{
  "n_layer": 12,
  "init_std_qkv": 0.0297,
  "batch_tokens": 65536,
  "doc_mask": true
}
MLP neurons of a small language model. Each row is named by its layer, matrix (gate and up: input weights; down: output weights) and neuron, and shows model dimensions 16-111. Each number is 128 + 32 x the weight over its row's rms, rounded and kept within 0 to 255. Numbers have three digits each. A neuron's up and down rows have the sign that makes its largest values positive.
Before each neuron's rows, "fires on" lists the tokens most often at its 100 highest values on Wikipedia text that the model never trained on.

fires on: " |", "on", "v", ":", "raft", "or"
L5.gate68:057098105094166161132141174117167114066113152132117100140153110093101151157142183108136104163164050118207162159145140104105126141140132099196138124086149156174189119111176041144145107149115134164153135157107127106129101127144083086121125122159167119127110131129105098127147138135185110124
L5.up68:060113073149164140142156151094135159076123119115085107121152129057106150166104186126090151134168111130204166156108095123159126109129189118139187090160140112146185134136180071122083088184193182122185126146148083123143104137178110076085155099149166128104165147121087139121104124153121143074
L5.down68:074136125120080129140134116130170140144113065083129130114130146088128189076142147115183139136172082129129093180152101078066190126083128149097167112085142203109141160126110100171185161086073126182158131198066130158068100088127074169160121136140093120156157100152120130174168104109132155116

fires on: ",", " October", " of", " September", "h"
L4.gate429:162213042160146119125086131139115135076052201126095116146140135130141142141113177073149134215149108131114156117137112129119143138074102136111156109060168114130153084145120103127143139128127147138111120179096153080076108122122135107112086052085098139155113134154133113046113099119084125126
L4.up429:108091069164138159129149197119181111180120122113093162166173149096139189114166133150143115076102114107128081137093097106110211105090125156191083139098147167132083124121156099096134112128124185096143129092133171115096174118179130170087083092110159191134091138180150112096155210143149103096
L4.down429:173137145105183138094137101166156171097098118127153167176207123137096167158163129162075043143153079145134131153156126125140170100164153146164158136112128139083058143105077154126074126093110110166130080164172075094084062149110108153149085138098115208167138122140116100178125077096151102129

fires on: "a", "am", "n", "A", "S", "ad"
L5.gate69:144077129144176139078123097110112140122157137107060104099134144184167134155099114176080134181091116168153137159117098123141121162125077152099209101117159098113113165119185127153147065119120113188124147162098076128112114103176133130145124125165104053129113172172131127151183174115096102099
L5.up69:075123158154085206099164143171119080093095121084103104166116096170157105149146098147149222127110101058087110195146154154155139167072085095069150126075093172146151089142164180132149171147150117107120139095125090110130160089091115113147116107159086146158149090100162125162150098118139174135
L5.down69:134098120110124048094107081108145156106133127138192117114147160142091156136122156120125051122110159124132140095099113136129150136218161155144107122191108108176128137104135117127132091147131117187108114166130148162127098161143086172091171115110170094109163177153097116126108110148074057103

fires on: "f", "p", "'s", "m"
L5.gate86:058133191154142161092142163131129075115157121142105105128145109077169137086106156130166158153169137196128138173144165099124109150152085094134073188159147130152186102139158081130063108156122101215140077131089162138124150168082064090097099116143161136144131150173160118168125101117101114168
L5.up86:121133155177100166125185117121168146114137182180092092096102091088087081178100144138145111154144190160133154101175098109163158180144028095152074148151084117131136156098164093104106135146144082119110106085089172162118102086117130109110136119157156139142104142183153109123082120082110123165
L5.down86:126080100147110127114096150107099164150139098156103196158107162126070119126124127156174066108065164154127126122129112126161143118095113130067187075051127137114188155135122108087038145134152134101139162135090138118119064123190120147090093159093132121179156113135126092093128074079140080149

fires on: "p", "l", "c", "sc"
L9.gate337:062045085118147125190127108177096147151137140140148107160088141177135114139130153091142135185137180144146116109100108145153121120145122143127093087089088172116094124065062154083133186170137119142132135076154147130165114171157170157168169139082168134108144134171064059162109064134140158130
L9.up337:125129146131123041125160134135120121116162074116132134129103124179061184158178148131172155084161159089067108135126136117091081164124107132105139184052072106104121143074093163077127118109163132158122123113164086129103139158137097155145100105200175133104112129164081126133171151132109103158
L9.down337:114105173095142134152172192138101099152127167149137169146168126156124097145102113182096164093109126139170195168168167105157097142171117111146153085064185127130107122166121108122171113118133133207083163140157107145083128126129155168177098062142112109142150135121092085071130144144139097111

fires on: "ck", " pass", " turn", " short", "ich", "ject"
L2.gate191:099110105119104114080103150110088151142105135113169131111094116147186154120098110201091149076177077144161147112101158084124170091104146131175142163060109190138138082121112081116140101103143087143157163107101131151106132138116134099145091108119139184152055140105181159169124148070107109150
L2.up191:152140142102130119071178129123065089136112115140109077133069161175146107109161128077120104107149109130197142139140124104135158121132095148109211091115190171155127157178140138146195114111157086134150153164125119143194169130156107117132090161085139173103122133151106148169108113116130097139
L2.down191:154126083131137080153114121112144226193147125149149172135126087155127073111118140191111118093128117151103066162173153125127113167150153146127142151143136183174059161131111125096102131141119149126207135133126170128107096154126118094120104137155163087111180155168075125143071100110135140147

fires on: "o", " form", " Form", "i", "or"
L5.gate426:117138107155093103111121147109131063108151091160157105153099127186122085108092080118150176200141185141163128110118091144105158099147102147147099182187242129087148138177114168143103134104124138154118086153183146112120120100090069146180149097152139094160164151096168114135163120091142091177
L5.up426:060165109083103116104115125148098083101171145116111133064150079117160137158116106105162196155104115108172134135145127127096175085128134137066122165120159124147113120072107156120154112143106084225171145136138131115128098088078112166130101109106142174107182101120138131099137096137153115164
L5.down426:124115122130136141082142134096071109141078149137133148154133137186135157108148168161108113102156126086076198056136126172100056081128115107148128118091138113122110119134132132140055156152049076065091143118111069156108136124171106163135120080131160127111110160081175072138098152089126145146

fires on: ",", " b", "d", " and", "f", " w"
L7.gate364:143097124113112173063114137136111151137081135107095087107117112104103155149082120159091111147101184143153132153151118079120151079129124121190127167122091169175098056103170133135082101105118120146134126160121168160126170095134077123125124173080089140093065166170140117075103154079123097122
L7.up364:146139145107122094149155079068138170135118173080112144107134169160089089096146184114137093103093132110110110086152183134200226089119122129104127134113127124164115097112125087159132096092155124145118154127153113074136120138102109126163136142129085056169125191084134143121091161110107138185
L7.down364:158153091157136139144144105143151135088163097224110117137084086127120187071152121128127127098132076164163126140106065132083109101109140120121124193157176097129141164112142122148167141148172116134099131172123081126194139157147099121146088135098076152102112121133122103222065117146169162124

fires on: "at", "ith"
L4.gate332:143167116165147147068187166086124121065163114131115136090114137072127122173166103132128193171098154139122131180046110084081146155128138158141170137103148126174119126094070127146114110130173162158155064128130118070147127155101136144128101086106123118140111134213153143116137142103089124173
L4.up332:172165139119116121156090120126152189136149117179155146080133167093160119117131121127154148141157131113093097151124073162171142156157138108017179105201127131106132136145097104101116186123096153154125121179158150158174168076098153099128100104137163100137129192145062127126085106093155087154
L4.down332:124139133136140056061142108170108222136130111122088104151115078144169057132129124154097077150224167144156118134134148122163155136109114085178094125117070130106090121147114130185198095117174060184140120119093186184123107132173154100137118096133073095146141143068205105151162162094094063091

fires on: "l", "p", " h", "h"
L5.gate202:041091090107131113178142141081099136132123079156153101142109112138143179129143145124140164150125140158141172083115100111108118149078120131149148100055097183154146139097056133163165130155113092113116136178144148164141097102180237161213207132141083136139125149158136154085122112103100118113
L5.up202:091122095090159149207104169145170130161168129161097142129126100149121156139151124141128133143061145136192116090130125103132123112096076145143163097051157118164090131117115138125131110129117102124135169075150147132149107164110156098070148117119093162181073151225158078075124155077140114172
L5.down202:157156131168201146201111156104141111089180128145131129132080113087080141143174151145175151144151129079112170131110146113117125110086113058139164144142131166128134115115084158109117137156095126106118161186054124169115091024146177122125152136149109133099158063138149211134144101142179088128

fires on: "-", " E", "–", " '", " A", "F"
L9.gate75:133127165153102140137105094076113195091054189193155142150163168070059087080124128120163123192091105075132113083153136137094140100089170171126123116146203184135122099075146103114119108116075154117153130129139138135098142134167174104146135124198118134129121089163107136103094188136131098098
L9.up75:152087123090133189115133128064129196120139134092155096102128149124140164125145127117144117059137065114148113160138116165151135140081153144129156099096148095146122114095150129139083108164129081157123094119083138108113105170158133149109120172126072153179139113148118133151097098068091172123
L9.down75:105192086105110176158069135165141153158157118183123102127157165137160066148178128070180138096081151098164108088165127127188095124118173104142101136149076148130140117174131126145075101136104116146134170199151172105133141137136152133128142090184175084099111148123130114126117159146120087133

fires on: " World", " 19", " 193", " 194", " Army", " University"
L9.gate183:134102147161124034127107139162158157114159144180192149125148082156127150084078109159163115171166063100119080105170134126100157118104186115138151082088119181108131133105101148133105133113142141123131097058113163108175100151102111096131164125185081155174180100159097127148112164130139128154
L9.up183:165117148139183183156131114127078203128071160094119159133107127115180136128093059043152175079080091126158152102171186123150158129132167123170111115081125154126182153109164133075080098131175137173090090154092127149106142128120192122111193133150089095114075120143157111146180116141194135120
L9.down183:126119132106113086111096119144134091188097106134134144123082105132078176104148116136088102155143173128150070156145132106132103152147151052151143137104147131178126145141131132207172107145166158148150166088120134081163119089101187111162115171186162129101140095110167089203119141137130130150

fires on: "–", " 190", " 188", " 193", " 189", " 19"
L9.gate54:097192140170149097130117098147097153187180066123137147176110113108136144104088098131184133150101103109155088132126128081143115131116131114221145132128150156142194123170116092083130163079130151132109191090129118111111144117165123166136191139115173122119107094111165126183148146145077128146
L9.up54:138131169132139095105083145138137101149141122140174139177097121096187146113056168058168185107132116131178140166164168153170132168072074159121169101123191134174152162128126125138119127129161188129120125149114167103038151085101130141087153134160104093135087131094179133076165080132117159124
L9.down54:135126126176134110124135153115083106118162112090052174145138110166141151138121171108106157103129133069151152121132115153070107096118127093109118043133155125139138172117131156136173081144107140201092134083065111115163124167148222125145148166111040078129097100149134102109166139156150123111

fires on: "-", " R", "\n ", "–", " |"
L7.gate213:087081075173144086189168137110115141084110148112108152119114115099131118104104162089169093141137125155131142113183116145200091112076187150108094150095168095164122148146146147173177091076137115072144155144196069147127081155136109099136152172134152127090076117134111145123109063093132114123
L7.up213:085156180133132089113126140106067202177106141115135154171140135102091112087086095156136163165121143144092141155142088165098114160088195067153141103139164150114093115138109135112153132137147183162137118161118088167148102145112126147135125099072069177144166123139104094127151106134160156108
L7.down213:121159123128160112118096119163131145140127132124182116101141065126148119149111141091142099204096136160076098155135115065111128134170147100116187126099189120095123139066150134090095158086106142084185193156179093137109123125119204107127125122119117137160184134083072108132141132103119073050

fires on: "a", "al", "an", "i", "ad", "at"
L5.gate109:134157128139105072110161142144153130099138095113101166081105135131142159098128144157080134190123107123115125159089103196166110150163154107131080068133177099118148110120139130162194125174053077055115166146106132093136083161199141100178171081098097107047107157191136122091107156136108138128
L5.up109:139116137161142086102129140189087142118099079145081143140144113156127178165185109130102135161130080116123143109104147146170127093099141105107150133099129134120139151073140181177165100187117079117108210109109131096147126140144114075175137174167111153155169169195144158152069135157117117116
L5.down109:155140139111105190175091149134139139126133117060207103115116075094051099110123145112106175084095139167174187107099153136090159142207107190164107133162173057078087148173155134119061134109158132097143074125156127091088182103108172160106133043068137134099177161127164105113147135089150143136

fires on: "E", " with", " o", " to", "ing"
L9.gate132:156054144148139135074127212053080128121106128085093114078116160167141135086116167136092109082136131101102197127127104173139132098179099144082132130084131167121128122097168147160108093153143104184154144079111138192095139184107142132097102113109145094178114138123179096124147118196132105114
L9.up132:084109116080139134184167182098128106128129141137155167120200121137132148104120183101098128134122176110139168092138170111155109106139085205127099136103128116111080105143186128127061137149111101097096153120097085148123147143099118098148082164134156106088170128142196219136085082171137144084
L9.down132:184128084206164082186108170129075145134157129217110140204079167142103121125187159184124107131115106102172088163164131139118180159112100103101152126159139153156147136148154142126143118107147134157185118131134077133130134085191116147146152070087122172163106143130137109143069115137131105109

fires on: "a", "ak", "o", "ä", "z", "u"
L4.gate45:099087123150097117120154147151097098155105138128154067066117110140095143118170129166080151112128183124109154154078150129185138087103133154106093072066140112128120119152151197099148119157084083168077175155121082191138177073063133138135123106072117090102077138107093108172162159118135106082
L4.up45:101142098152141179111137121047131134145171144078110124100146160144133099151121122051100163118123153142141143129093140128176119097141107100119117113161117103130158196111121112131152078218068138147143108159171170141145166154143116202108125132097166166140149125156162156086148209114117144122
L4.down45:115099184158094135144134111165165028157128099120123076105122110097159083084153153145174116108163193145056167112143105150146148094116099176127121106128135153113130106172051133077118165101122158170095093090113108154136103105126179108143145167163155133144113185121154156106147147071126103143

fires on: "ol", "ie", ":", "ile", "om"
L2.gate173:120143132144113097071115140150154150072093131111117112117146168103132125089106182085143140177145114090132131146110060081111090175161118165152134145114099148144173117090178084119104131175168109181202127128158155051145104163112104045107116120184115171102113120159140096173160076076114131132
L2.up173:054139118096183124091128108131143141218102138151134102096118124115109106077170053134132090122067127093115090137110115111161162135135134140109165127118137110128073160118124158125148167100079100164045104103142099119142162028134130117156072122149134191146098148142095088122169084150144134106
L2.down173:094170185139071141172121087116097095084127107154128154114183117116160140099137133151105160168161109105113221161130125163176136082152143108173118102123122208147167094098106088139141133122150120134121103125107175119114089160122122160113164172051161098076130124100095135105152127157121101133

fires on: ",", " on", " in", " since", " during"
L9.gate47:109138189130101131154142160059108121116142086141110060147131138064050136114135081121109172209143105168109118150094107086192123174131166093137180142106105126155123097142145136154148206139177098148100172127147078145098133124164134111107124130092139100110082035178102139142155144119145113065
L9.up47:146178167113051165122084113086220068164154174158174152098179071096114169151101113169124153147152087128148119100131130066131141145169160119126174079145108099104104077134136075149115164156134140168119179106182077140114153105062130120125148177165180106081123091134121070191170131088133146103
L9.down47:111093125145133117121137117159150101182093127118142141132139135124105138090135100147040126059158131197090111120096144162096123155236138159179132119157119092166132116136121145160157115139132182110142127147099163116116095143082173069114145133206146190103134133078107134233130091110112129173

fires on: "an", "t", "ri", "ans", "o"
L5.gate414:078113133155122178122134142071190147112157206055130119162127168162116117170165083132073122118173128091101201136123143104189165075142107109103080129075144145161120156114161095154128158129079166115154103133141153173087119117094081074107126104136083164198115162152114110125132172105165150145
L5.up414:086163146121147122149144153105168081095100108071082149121113104111154125159138178159138103096084129120093106082111143144099126134097196139122106129118210142070094130163126155064065090167113155114134200094110156126099128176100106163127155136200109061146153127061139142190121073109100162129
L5.down414:110144105201123135107106159090071133136081101142091178203110129172103144106140075155155197105114142151149207147103143091092169146099128164186137195197133166160185098118163091173077161110194138150106141091182213128160169141123159110124127137155140071127114125131054143125156131149101106155

fires on: ",", " in", " through", "ly", " being", "s"
L9.gate401:102121170201125137145122087088104126123115109174122136192141131065108133120169110106065087164116155112109082100074123142107155168135074142133183088164113106103172063086120163098136175117193144151129128163127115102131109125133117114130154099096154121092128124168126117115153076102170099090
L9.up401:112133188113145077182061102123080163107093161151086110150166082135122082105167159073050116125186154135124139033105170102084130138170139103166139106105162105106073023135135095126185142102179102101146100155159144150163098109106113141134088129175073188077148108155104145137127168124126125141
L9.down401:131133099081119152073101156196135098104149090094134095070088136122135124153084164144000139150146080135105137168164174140109128162128137160132117143112153084121156200119149114122057096177046137119142129180132129128108153125131136131189158134155080120137138104101129171162089112109181172193

fires on: " he", "af", "a", " due"
L9.gate208:083204167127104166107170140128157077104103056145170181142105075093145106165053140111130118113088182166109159117150059173137103171091137172136168182121041158109140139158156159135139156128115147140102104125113136103161186101151143081126090132133163197141173080132122116132165160131113110124
L9.up208:090159074134099160156135158126125059051102104096123118160102118135146117140130132096130139183133113145071187123122131168211120118106110078176167107130076113053103144098189143130120148139152131175148140187116102113099055148120136117133108107111129112104080104121096095101132182119116089154
L9.down208:086121092151142129062126170046139136135181123145110120137103154102132115173210117129132116152112133076112074102167041109156103071128158108088189121128139195068129133122116152124119117175152108124189071143094144144184127106121217154177145101127111092143180131082141099143079082104135121125

fires on: " H", " h", "h", " I", "el"
L7.gate238:120133158157106062150138171119112192140095083124138203144078109096103084108081134061181147170128127142147103109122145129105106136087127092157085149208198140183083141119131117152119134157122135084108191165166078096139199078146133094086093119101143128126116137134150082129153150150168101127
L7.up238:095118086092126090144192138137122110072135152086093094139090188104030100110122147130151192164156141135166097105161178158127118134159110115161155087128136103111107084139118143076103116130081127173142072115162161159101164142170080139087156108100078132173136160117156120113082128084141141137
L7.down238:141100124162102149218105113150114153131140154176145111132093176139089126136133140137176084177118119131166149182118190064085089108143139135090115127125134082199158095167128129137114153166138095106167153100116183098135093114096127149108128195106116101138158154124092162135052095133133154136

fires on: " de", "o", "io", "os", "a", " La"
L9.gate316:099113149125114133138126136120200154199183120095099172094031139133123174105170129131150167129157125169133168104079140131064104116112129078078049151142093141147151141153131167160144069139143097125135142087116159162163113149105153119179172137103105156095094097120144119149139147057132146140
L9.up316:126184091128160160119124150124106112124163129132123135099089132150138137051162098102149137070126101197122145091124130137173123085088139081069072115081137123107127164162102127161158076134128188161147102156096110153168198118103125134132119125107059194114157125064168143155085200111155121120
L9.down316:120091136209114132133158135178117135121147107120097107100061159109143167105130037131029081127157086198155197121196137154142092103105123154118115111119150090141169132114144142142138135165195102130129096119088128121145097142160101185154078114159085124070137124162102119121117148133138154158

fires on: " |", ";"
L7.gate285:082105102138090134148110144172132118069080133068150076181135074135133096111096144136141148119111115117147104092192109055132095126086123161212107178152119144168115107113128098132164123123174194126191144098174115097099142096113113127094093112096103099191114117171167154134142127139164119116
L7.up285:098136108165096111098164127137145146148043061170147149107165138202111122121107134146152111164111077134142117193135065131068070157065163131158157166188086142132132129104156090127138098179159206124116124106143145133067132143103142044152099155100106161127125162140181117116108116135120117104
L7.down285:171143136148122189184116133167100115136091143146092127141094126159101173120116157149083154083052121129157079186131115141096117111134177096120125108109118205164092116134100112120141091142205136163101146155148138112092140146086138141162112101133187152150136124101118125149127106088185168118

fires on: " -", ",", "/", "—", " –", "-"
L5.gate261:094100105065114134063133145132132219138082158151105096095142082181120121049120086164183094146156154122145127089139115149146136075126168165108153144125140144124131149080164142150157082162092097166147108077150048128115160085119151135153142148128163173163058120108168130115194080117169140163
L5.up261:153095121047157089069148089074099126161039166093134131136118112195188150074130109178153095153157134131194210100140104136093121094150159145113188155125105108138109137139150163189084112142097149161136081074147132137100105098154135129120123087144131123151103124129127155141156179115144108175
L5.down261:134097097149051094127117141119074133174125091091127162113136100112148124143116103081148107072081130177125092140174114139190110156109104127133158160162131045163096100180118099099077133170133115135118144109107081150093120135161193115092131129214142112134158051124139213114074131127139142106

fires on: ",", "-", "b", "m", "em"
L9.gate277:109145166051139113121200143022121188126105132122201110150093146133075087159114103089149121127148107150103160061131071074144152067129188138142093143152162182117091155089134139081149131175121149145138137098107131105127134163066128141057152111159110114123113137150114162166122178150139183120
L9.up277:174155069075109106102134140080119091111040179144082141083152125142121138165143117139172135156168138095159170118156113182122187106170106126165115112126132130133068152077151173148142127085045073120081195119126109105160193141136083154125140154116161143117121125139170119094121176139098149124
L9.down277:117124190111133161167163103078122199120107111113167061141096144135083190121130146058150170135161172113106157129072065121175188105101110100088131198149133172170094166069114169080159104117149120107142153164105125132102101157119125122102139144147144080178140139110082128118155103142116129119

fires on: "-", " and", "–"
L7.gate52:124105129055062065126161158086131087121140158136108078143180149118151142164159134153138157076118136119204102100136130128128142090067109164154080142117175118123156102146110072166117135105107103128160083105137118168162145158076182136135168117099144113097084098116145070078155161140147217084
L7.up52:089131210169087154120127148076115151094148159111107085048170110127102138078221118116088115111146097098094157104134150163068113167116097086148134137133139080173114115108121086131082156145115141123117103107062118085150160174125082115122108180179133121122081104175122105054095120082106155085
L7.down52:063154098087084106155156149079141157087110115141111130126152178141104154124182093158128088101118103164078124064067148078120109165110172164084111159168100192105071138175067140149127131143121155180143105129118136141082136123098118173164140140096115141133103111123199100113073130117043087106

fires on: "z", "s", "-", "ts", "b", " for"
L2.gate380:096180080126163132096123069114165083127188075066174143217117141138142153144105069134094121132135118117141112133101088131120094126148173133145165135105103096144087122136170137108088141102049130112082146103126111069142156147062118154122188086093130044139135100150147151068079120091118132110
L2.up380:185191109102081146124116102076186139115112109165134117188133140153137155073151088130148122174124152107134123153136145151171096151088107070102116161088085145165166106140106101179117147137148113142128141109110134117179155102043162157114167050090176127114189134192139105081107143082097151156
L2.down380:143154157126153128081125131166082070077108153093137073101115164116170137116079123111110088125127134141183107186116146130116112149149170128130123089108141124063147134103173079064128167101112155165117141172224098155172128156153089101150061115117128139113141131090131134132170112179041141130

fires on: "s", "en", "se", "ext", "ent"
L2.gate227:084095167190162135099139139140120137095113128129088128194094150139111164146062148177141156079122174103118139125116059039098140161126129161138083171151099113177112114120052164098073137152169158094127159132173121160135169154129127142144154151129143106063086159116083115091090108170101137152
L2.up227:090177100142170106124139125078104157129085080094163194073150219070150169148182126147141113152164185114126103119099091106066099142079134093134148162138082174129146030136083168122146074146107120141157136170132128078124141122133123157089098124166111140172165141123111124109089183131144140099
L2.down227:151148060110153146122134128186171117133140104114084166111107122146159165166140073128119095199177163133087079101142157124195147141120118103147145110143117125091177129169164143136118092114174119128154103079134205147101081143152174107141122139106102156144062153176168202150097132093092110174

fires on: "u", "h", " de", "z", "e", "j"
L2.gate430:136171089123116112163141103106136166082114198176173156058160100104107120109123069165136116076144132169149164191109144091111121086129107151137097119175111169083143130161143146148089177188128201071125100101179134157122130164152162169148103112079169156131113120160120114095154165148147151129
L2.up430:170168089115082111159140121129135155064097193179141143109149083133078098089142112196122146095083125116165212181090190097109122113084064131143069146153118128071124162136099135127073157161164178078143118130169176132140139127168125112136117098134131144144100108157101112109105174156163111138
L2.down430:112121152157127207122107110108143120071139110109136151129096131109164169163175103089085081147096176097134115099088109132064148082136150119088179099214144119106123151138121126146097144172102118132134130102142176083167117111137109165090138080181177166176134194158055138150138182119150127109

fires on: "J", "F", "s", "A", "P"
L5.gate205:120185057087118177146163166095191093092091131128088185087095080179155126167145095163133150122123080078160115066074163171136175178140156093144140086112157130152162077159128145133083118147190096199129108118149087110127136106124129127140136130118159107135103116055141139131179135096075115170
L5.up205:103084166078126165123138134171152123175105133126080177133118128123146067097143111100142164172128087203095170073036120123085151144136125158100146099135158174109062103118114181077150086158096148173116135130100129126145154083126136120113152129136099124091106153148105131175119141080131188171
L5.down205:152127102154180078111123139152068121139176106122153094161127109106066158146017116106107087103151108123147131149146144141139098075173168103148132143142115169089161170068145141118149164104116173122077080094107171136097110134158134100128109199163126149172158162166135132107134108176182126149

fires on: ",", ".", "ography", " of", "uke"
L5.gate223:144146087138093154123177084135165131104098197107097131068151139055161162137126110136135087146096128177157164110163118085117176112087043112186134113096137137177118090102162161141097122128083154105152097162095194155159103167132122096092132138148069125058144150140107123083104102145166190157
L5.up223:181148144128136169190150068143123140096087146154138131111135126110162079197161129163114173109070131134095080086101146139157131105059114143134140118082129074139111087093143136102128199111181120109150101153160119044105162189181085101150151135140063087138128185069111123122167120146147124107
L5.down223:113110145127164134063086168140069152148155052092138089118116113124188123104176185089163108128141128144112149179088141096139164176210133084116154090129124111157128205151173098151165167135114147175113192139136163154193180093143167062148083101071130186120163171106132138159109140137158150113

fires on: "en", "ra", "or", " Sen", "se", "ri"
L5.gate331:091113113129164119109159051174162090120130126148157120096100135104104135143094137128144164100106086121145154089185125141091124161083134062170021112143096172166158176097130149174112107131113140134074145097160081187123146199166095128155135130097127087122149190127147133134098154161090083114
L5.up331:121091125164133103100188138102097095122081099178116167133150124126077184147162093135095145079192158112133159132149104109133105111107195121117101138124118139189155119133124121126177178148147160171104108103169138094124089077120108130160132154123089158159163182103071128121121187114126098123
L5.down331:173165051115162100153126143127154070150107090118181111075075172105092148129177108208124117110131135105114158106138145123103079086183105113188095138154117192113121146156133138113090098169091106146111105162156095086078138153171134116144124216140157069157154159162144097138143133103086152136

fires on: "l", " Al", "u", "e", "es", "s"
L2.gate124:099087163150140095102037157074150108067168139182148095168140092065173138153105118044171111041150149171113128153149163087143092078141120146173134096126071181173128131102117100156126134141136150118100154097168124156111169135121146123145136117075095076143088130162107162142088173166123155128
L2.up124:181090200160173155092116137081176163088162115171179126148155108108174125154131118087121103100069120121064190119139162140138100092109108122143109124142128186165155115128117150166099075146143165114136141122125126140109151084078107138139128095154100112128096039124133142111146137167150134171
L2.down124:165146122107132085080163129106121169090147088116113178098088120105147141135127129076087142081127179160112104141152161166131143105074091149138153079178150209130129169175112128186129104176105128135145106141145114105157150155178106139103054099127136201110168204134051145091145140094128118129

fires on: "om", "at", "ar", "age", "ing", "very"
L5.gate221:158170119195110100140176135114084145135104147128110094068121136045163101145087148118114126080111108164137068064135130093123145128094062182157147162133113175145164097120134127174127117118124119165152110145133175121068160098169121078139121161119150125064137121131133177142127193188141144182
L5.up221:121129138127082160182174146140125142131067104146150165082127138089162141110122105137131135163134156109114100148140061150102183139171121119103147092191090150125126100148116145149111119186230152120129136124132123123166132148122139181081131043145194185197157186112158114159167105078121129100
L5.down221:186113134059167115155035085173158179092167146135103129162140087110134101076165145134132091138144132125185154086175135081120120200076110128137096146115132112149161137127132073158135131100092080117144201121162120128116161112132084193145167117139103109132159089164132142119111108137151168137

fires on: " that", "ing", "at", "ad", "and", "ief"
L7.gate241:115180100144137138130184111114096130120140114110166111104086123134053091111089156144125206194161162161073161115082195172130087122120199159175138107112164089128202129106150070160123131164140142120131123172088101085149141157149175140133116103149098089168111143151110174107169127077074109163
L7.up241:140184170149155107153132143107092142126148113178127079109138169087130149133053149133112171200161150089083191167165183139109112124173166148125134088121187153145187155105135134174155168149040130139085116190153081110106135156145176158102106117083136180145176162131125126150190127114178082152
L7.down241:114084171105114154122131134152166127171150144137089132044045099112104103132148185119140108139149142133136142117110139144120140148193131091078130203122140097130154137104118175148167091135119120108156196115161086135115121116017155167075143146116058131116120171132120145125167162177150129175

fires on: "f", "ig", "p", "ab", "b", ")"
L5.gate96:099195122157111165114102148133132095097080141163098154128105177060191159111117153158163099131166104149126148110153127181123172073140073162097069159149144144108137145121090079130174198118146159123129121134083188106141151126114172138106174156117094098098078117134149157125119139102137134110
L5.up96:103140113111115158081116160136126073079115176125111145151128152108144184145162154146127144131104091078110142134116079082136182082165080098132069191125048133080133157046103060127207169148156103129106124080085138155137139134116168181145163140166150131088173133139172110154091129088110145090
L5.down96:147101111142127092119071110125151106136163092157198075063226172192099125137114091114112170168127112104100114171120074117119107120089164197116101085165114159156156132118134099153140204075101193140122132155110106124064111089146089087176104173126175116115116137187148103074142099165134158130

fires on: " |", ",", "\n", ";", "."
L5.gate243:100103093132117141114139108131128191130132195090141110103175113138138112156102131148088104128159212113174057135157124107106151136107105139153123096084128089166150169120161210124104126126154132110068104080148137092118127112160109144103158090146134117117129125112145149117170091128117159154
L5.up243:170108152128105133110120143093104167110132134127123107124103081089162164132088104115178103103116110141095056170169118115122131117166139149148145116077121167100169116150177204133086159092125189128091116118131141018145129167075104155147086126092139147148133161109184191144109125140163161151
L5.down243:148150104106139098135161117139163100160149035163148132143073158160095094131152140122106157093100162133169150154061111162162116153134113127090144127166127228149116107126070122078161091163135117147167142111076155198104217135150141094131144122154161145128153130096129066131141200071075132185

fires on: "u", "v", "i", "hi", "o", "umn"
L5.gate360:098144110134066156173148107135149076083128155148149140091120152112078071129082129126121131115104157130127087134091076145149157095144071160172082139112133139110113105122112177096105162075147139107108093120192162141128131187167088092114138053130148127116169091139137061148192145187109137187
L5.up360:133215141101130095143071161153073140067103098124112146156090093172068151138097181127115141142148141098072112099155071138118124081122110165168107159136167091142150119120122120094160128105146143145127173140158084144157151152124172108123109054111131094071124122160067128158184126164163138164
L5.down360:073180192152157129144075136149108115155086139078095192111155175110078110111101156111155089083082113153131123179169115120136169092124156144130063115135109090111127122148173142169090130117168113148150092142117190203137055147100132156117132121110122100108148173181146145121146143106129144123